Weights of a small GPT-style language model, trained from scratch on English Wikipedia.
Size: 5 heads of 32 (1 for keys and values), vocabulary 2091.
Architecture: RMSNorm before each block, rotary positions.
Training: a variant of Muon for these matrices, 9314 steps.
MLP neurons of a small language model. Each row is named by its layer, matrix (down: output weights) and neuron, and shows model dimensions 0-159. Each number is 128 + 32 x the weight over its row's rms, rounded and kept within 0 to 255. Numbers have three digits each. A neuron's up and down rows have the sign that makes its largest values positive.
After each neuron's rows, "fires before" lists the tokens most often just after its 100 highest values on Wikipedia text that the model never trained on. A number after a token or word is its count.

L12.down470:148096122121165131155128126111082166123134154121162097143136131144146090122079139124177108154061106100137090141133152015114156092141119158133162097129096092102118153071117107087121118139160091080141174131074115128154099092156148236126115112157203110126154125168141148102191121167117149184141148113132135153126154085080115108095084147170127092148128132074153101178101109166154179148088090032154099101190154097160143158164111118125128091120111063145150138143142114112116182133113083
fires before: "ly " 13, "ian" 12, "ian " 8, "s " 7, "ed " 7, "y" 7

L4.down626:115107155133108156134145118167148120143139125130147115124103096128122082146155131159152113099132121078108136066093063163116123098135104138086139143228148134198182212098133134112106198141160131093093124180124113136121117108094099140092129142107183149145124158178121131159188102153100194127165134129085122165162181102107144112142109137166193136091177142103067141102074147174162117081174105084158098090123168102096130120166162110170140087099148119146104077198091152120090111180175090
fires before: "ec" 14, "on" 13, "ond" 7, "ence " 6, "ot" 6, "en" 5

L3.down8:132135126079111110103122135158096132176177098149095080128169165104099148168103086130188147119147099096154099106114108143097094149095097138130115084153096152142109184084115141145185146129162135191149098141158135091144163132156087084073106072178093102077072128071104124112224105120143134126073082097117088134123079131086096161122093146130129052158199060145112122087133135106115100158118110115179153104138122182094121083142174117139133105110067148111171105117190108109153145125089160
fires before: " " 13, "t" 12, "d" 10, "y" 8, "ic " 5, "y " 4

L4.down94:131128070132122119151111145117181090096124132115131155128123086078123098177130136120117135139115164122147141075155118161103174167154145142165122123161140122111108128144145032159157112128130158140135104164077120181168138150095144129130125101104101201128137113112175126093050110134065114051150139093142091098128114180144144126123129100200102118112207108115108175085157140134159164110113110097139059155124077067114103100124112141232123145171102151059117146136095097165145164084060167
fires before: "\n\n" 89, "\n" 8

L12.down73:090144166140119142146152074183127187165067129117119134087142172164064140096152104138122113145164114135115114121107140150098155126067103161127110143115169056101169113102109157140075111122116147132178135180119107096138137156160120089178122112124144154138163047111049146089133157154094123155182128119118145181150114086163069069146159144127074135123093128117106109079124111145076159067129099141225179176123097077148140121181116151136069107090147132074125122083143114074100143126096131
fires before: "y" 28, "y " 19, "ack " 7, "es" 6, "in" 5

L4.down576:140148146127141114134137089139088129096165089127159143141148137177151125119146118152093141175148188145112121059122133095180136074114167098135085114132104115107229144180132132145107117067087132092150148063126202110135128089140125129153115091225172169168197087143122162131106159117132137127109174083152097135114143142116143080064078161135169126110139125099127100105120096158119181135130140099124124113043147126169159112140123101117127069169151147186177137124090173161060150137182147
fires before: "ic" 18, "ican " 11, "ic " 9, "i" 8, "ish" 7, "ial " 6

L4.down394:140131134111150125139164157204176173126191155183101113147143154149134096139115127164137152130121165088099125109163123106174189086186190132123101140103097097143116220141072117129127162085147079196156080167104138120167143172192140092133147051131123091108131153160162165057159150154144131106131126153106109120113119121047126113100116170132165156079176150109112155098140112157130094171151153140121107063167080087140149143087136129120077112133057111137105170089110137135079127127104131
fires before: "z" 16, "es" 9, "d" 8, "a " 8, "ball" 6, "y" 5

L3.down292:160173148177139128145109125147113122159145113149123095163172181069132045130095122170168153170175163083150149142122123119122106124205150128102118098125080156095114135193126120124110040079156142140111145121123113112171158144108109155207131130100114126168137115117117165092108137115178116110118077068145134144146113150180143124197121094143098117093201097114084102119110119122146112146162127096151186169115202153148154144189091182114123141124146174122149101069122184106163095141059088
fires before: "om" 16, "ation " 12, "k" 11, "bu" 8, "ome " 7, "ation" 6

L9.down543:058122223078079172103084091136135121147180110115140120159119160138084090102149129073133166123148080122132116186136100155126103065180111074110148167129125143121122120108140133123140119164191130133160129164161148102137230141101175075104136101077135111112122130128185148127131151163083127158167153160087143139166112174133200143140118152117108108132181107148106134127102078130132084152084080182137126157093147127089167109187091160058091158118083123147154165097130138154163118088163103
fires before: ": " 31, "ic " 10, "le " 6, "y " 5, "y" 4

L11.down469:112127134157147167151112119181082100138162102099146071152168151154126071131163173107149109154153100088137078175101212143159123114097119154137134131172131127103151110097152095120158079186099163098157155087134128131144159167101189134115132119173137140099149063167063148142112138169087160132194153132064093180151068139128208089168209137071099136088128130141204114149109119133137140117147109123129116086167091088120142096146163178180121127163149112073119102137149123182097137117139139
fires before: "y " 29, "y" 21, "ed " 11, "ical " 4, "ic " 4

L2.down298:081166107105113112147168139108158178063096162095140104202129150108167169122148197156099176143110163188146094154105114150187102167085140082135162104117102133136143169156096185134150109114156103123100098184131157104150145124083110066086141109159098139099087144096149132122154102059128179139071089139158091140167090156099116134113106146157143129148187093128111160123129071126102128087106127128131141143131164105137082086137113104128126116132133114117150083144105169049195180104047198
fires before: "t" 12, " " 11, "d" 9, "str" 7, "y" 6, "o " 6

L12.down285:120072127120101115154125135069121134105128105147084096153213148085108184173132129117120157148114153120194135120105105094151163114135130062092108120150178041112145160141181191121120071130148137143165149113172096138078084122149160122140113163081155140146129150126074117112194106142138199180100099092151158077128193135160122147170149121088090104152107144122068178132155089122087147159134117182178120159166111108154132079130140163068153119148082131115126114142109144143207134117185134
fires before: "t" 18, "tion " 17, "ted " 13, "tion" 13, "ed " 7

L12.down68:130130098142107144133137081136126114061162149105129141155174144190089107176139107160104157142180119116147150141145190109105116178137127145179120080161156143101180137117168106113095166143097153122122160153085091149128147154136149083144133197122128168169081127123085171141109149119175112170154156162102112114100159149106182156119127179136068137084090029148148148107114107082101136179117120109156142085178135079127119106148195088168106169161125140166150122141120025092105173093167184
fires before: "y" 26, "ies" 10, "ies " 10, ", " 6, "em" 5, "y " 4

L9.down37:111113134127139186154157052162098176159176094171109117141113149123142133112145172104110116115038151070131179123129128117070169143104151142101187139150120137116142080162127115122175109204150105118120126186081132153166095079120168083144079120098081106101156145177081132118087118072136161150125110143138146118124089135082082118116150091181097212130110070102134141113100156133155146113102127097127064149140120138151083111152074103103122091117129088127052143088100120183177153136155176
fires before: ". " 19, ", " 19, "." 9, ": " 5

L12.down570:118104136134123124149150167174109131105088165180099152141150156079130114206130168133134101137095107188151155160173101135155153112126142157146086161117127141094077053091115081100152071128138108140124179119159121136125146065131204095096155131189168090166122135083150159073144165178171111095165118118094147122121102122151042064107068083145129144112151151138103142097128190138113112095096115072135123140099171105110176191097173126136121132149155151199169120111153138128120123089189157
fires before: "\n\n" 64, ". " 9, ", " 7

L11.down517:116071210149181129062094079127113130132134132094165187150151121131114136108112092116182133144071102132176195152092140105089095079161106173115081106166099098099153113105108121070149118081086148068117143141113099120078130147146127106143102077207116098172189092096132162144113098153131084106122147095133141124140156106103144077157016115127141147128143125160162118137116104110151163074100111088135086087158129137140075163130114107183145157181107149145136105060113131166101113119112107
fires before: "i" 20, "i " 15, "ic " 9, "ood" 5, "ic" 4

L8.down367:185077177112118105140164105147113166140126086131168099157125156148134137134149162118191140145096164136109177133115086166148153105203103120082191064141100116101132118108126062181158148156130142114171154165132092132170078091053105121052179119114175121124118086120162063112081098115149154156134148151146147098138062131160097160150093159117161143097144166109098183118134135159132123140091079147085154116088067136151118123113124108205122104109164103090127160117157100146176102096176074
fires before: ". " 13, "ro" 13, "ch" 10, "way " 9, ", " 9, "ed " 5

L4.down133:107076069149099130112147095116136168137152128133149098147128149098156061168119112126123143161095120146164098096118162094107197097159123093092142106192026124143106131142125136059108135055116148115134172134100139119047124183109124156151098164079143220089149129084085119143083087141155158129119133131098142132182130156119114161150124118069126196073126108124123133126097104111196082117203142159159138132074100160113121131072138135129117127116128103122180101119102083156159065133134153
fires before: "==" 18, "== " 11, "The " 9, "no " 9, "In " 6, "v" 5

L2.down205:096082123161172106152077115145132109116132139140120079099141138158119099147133096101137159093222125075149203112081189117231073151118190153119146090166092104140145090112097127086154115110153115109086131177145179081181091148089132133124156152139107159120170123117180114107111104170116144116141125131110060139139183101148114131131098135129125169142182112111136155141133181183123155105080079197204113136132111099140128077154072141170164094139127142151113112076111145146087158107094117
fires before: "\n\n" 59, "\n" 25, "\"" 5, " " 4

L11.down450:135131135101112156096147122063100115156095141032133112099153087057182088114132066112151129181108131118098135138131142085204132151143088075162110207101088071136144157108068075122119123109127128141173084108103114104160118099099166096138127137080091098120154108088086093075116130165131158147129148119185122121056109108103095093107102143100129119069158142162156124077146074121104150142187173143181199122166127122144134090089144092144127145150152119116084180142163129180108122106138143
fires before: "es" 26, "es " 15, "ing " 7, "ed " 5, "en" 5

L8.down197:110180101182118133142065153095096125155104088099163107129115126163158111065132132142113127125123182094057148134167216149168111212132070127138142165078117132081134167109125175118129116141095059106149128101134108116116148135153077174171146103135184143099132158095084161167153138114136136162131094155159100166144070139074151149141084190139134130158133158074078180079149134082135145108085150150093107163165129085131119164140211135144104139126109131137149145084142148062155127162106173
fires before: "t" 14, "tr" 12, "tion " 10, "tions " 6, "tor" 5, " " 5

L2.down1:175074159122155099150153088143162133129142142167101182122129135117129116152079162104127179161122168129143175140109157169086175137142122143172161142148079122094169133110154111139152146103128149149152139117142131140167120138109113121144186140139135140129132157158206201125069072186151136139061137091102093084161210158148107127134162113124049111121161121141099119148141048199176123147178104158174163137195093085072144151152118144094144186112095166125143124089136133144109143078197151
fires before: "-" 24, "ed " 8, "inc" 6, "stand" 5, "ball" 5, "t" 5

L2.down53:117146141168162144115178130096157137104108149150155077102139159137145159146167085124129155173123143114137083174134072115134113069135127098123112120136124129137139129092123139124164058130137111134131068149139135121130132119116110129127108167129117101136088201162075074135183127135148154095178119149105074137188162197115117058146163087086180175112141137089114140128120158090105141213135108135077052063121059078092118130185156100162166076109075111117151130187165126139134074199133130
fires before: "ec" 32, "on" 10, "ic" 10, "ond" 7, "ab" 4, "o" 4

L3.down218:159156185130151146103136141146128107111138148162131095105108149110115060190108151132206141130111083148078180183098115151137065153112116133075108111204168122030137137150135081166164108096131073140116135145090093149126160158122129143102126143159112103172135145131127128072092157138086096052140062129162091099097145177116161131086117180223167154113160124121122131116109150115130146143156101090109114106131079123078175199096128127070163147137070128134118167103122138116092102142108115
fires before: "\n" 69, "\n\n" 30

L2.down447:146071061107158111110102151108100122143134116142118157118146083077210110122159105102162121149085152169115151080213136095138135183139167144183139136072099126079154137116141116167088106098144136126084146145156129123153117105110152148104116084166154163158129106114151100211098152114128146150134138185124128122101148122119137151110160149171121129152113117147111116059195119133129154172170180092078111049146126080098198139168107171114154139073131148054118118093156095165179077082127168
fires before: "ic" 13, "ing " 9, "ently " 9, "bed " 8, "ish" 7, "ed " 6

L9.down621:122137117122132132098110100119110074096129152101113166124138097157216080150094163096182131065148105153127092091131120118157104096134127171137129124129164094057111115100099089085135107157150101118154145116146092077148112122111110094150129161121133082150166128127101205194090144122114097136146094137139118148178134125087118157151165111128088126163203090054186120164099096243125142158175159133143101143110079135166144182155116098148125086119119097141165098209124146151123137097097198
fires before: "y " 21, "ia" 7, "es " 7, "y" 6, "ic " 6, "ture " 5

L12.down412:047099123165147105184125125143113152124112181173117191115118118098132123122110147139123080149146114106120160117132138174072136080140143120108167158228138201103096087081122098129124144156093138100041133149105160109059118199088111107166179121198098172083100135134073135104106128148128125105116073139109137118150137135137095176135106206091152136156136127142183117089123134142109165170115127135119194129109134122156076073112173121107071119143144128119177086087106145116188151120112130
fires before: ", " 30, ". " 27, " " 11, "." 11, "'" 5

L8.down478:080080149182126097142164075080131142116135142124116064208111149144084090136138135124146126148061172125120154194140147093105173083127123133098129147143097113125205099072115120124137066193173123132099131126131079129158138109098143156101131096141149124124135063155118134087149157134161150143146122135146143133151108108142123152152115151128106129199127159093149139150107201135200123135151031150142127126207095082151139099097145147183160106123123164198112154111116152210167138071142122
fires before: ", " 16, ". " 14, "s " 12, "ed " 8, "." 8

L11.down440:145153124077074091162096166068110128177085076186107083188111114162139111099115219062170123103102125114103142082075065171148154100096115164180169153222099145116133106128091134157132101158132146119060137111137102154116115157093114123086129127146127146170115089122074101074129146138123113133128166157103085157156092144130105166134131117126133179145130095135098126078103117158127163127141182117151147151142099153179146157133118094062140146130132064101163147111196095139096177080119148
fires before: ", " 30, ". " 9, "\n" 9, ": " 9, "." 7, "ale " 5

L2.down317:082143145108149135048133106126118130155115097116110088150148091089202124133193138175171141130162117218095133116168111141136108093243132130171104128134142148143102134168123092108148131145138101117123116088143155101169141109132044204129113128122156089107161134089121122135115166111166125089151110074157109137083114128118141147160140114149124169106177083141122136165105148116155090097042126094073131119079088125155213110102139110084153078189148113121124170112092161102142150084103154
fires before: "e " 18, "ision " 14, "om" 11, "es " 11, "ome " 7

L2.down383:156086119143133129136119128088080120096163101111090113148128155150153149130126110080100095137133137127148046069118131127153132100153181114107064097085167148111093125101155105118106160100111139104193162096109170172098097124153180106137131094177160082097091125187096148163084070151167154125050134118181162138153143115119068179164091082119099081073153068173123094091137064125149184130159098112194154089091061102098167134093126136161136152172118119146134131090139114152123111134079139
fires before: "i" 10, "a " 9, "an " 9, "s " 9, "ic" 8, "a" 6

L11.down630:160098112096094156146138148121083113056081153082138146156083129134137155124099158132162171135132162102067168110126108179033084183105088159119159213171128158144102079131152116142118179095099140118127114129163111146088169096129125132144146154153153170159178125128088097054101112092123078159080111133160072154069130132124074116137185144138128151170143066164078136157143162135125124155093115119057131144138124117124142134117213102108113144110138139137129207107113144116101108163121189
fires before: "sel" 16, ", " 14, ". " 10, "t " 6, "ts " 6, "es" 6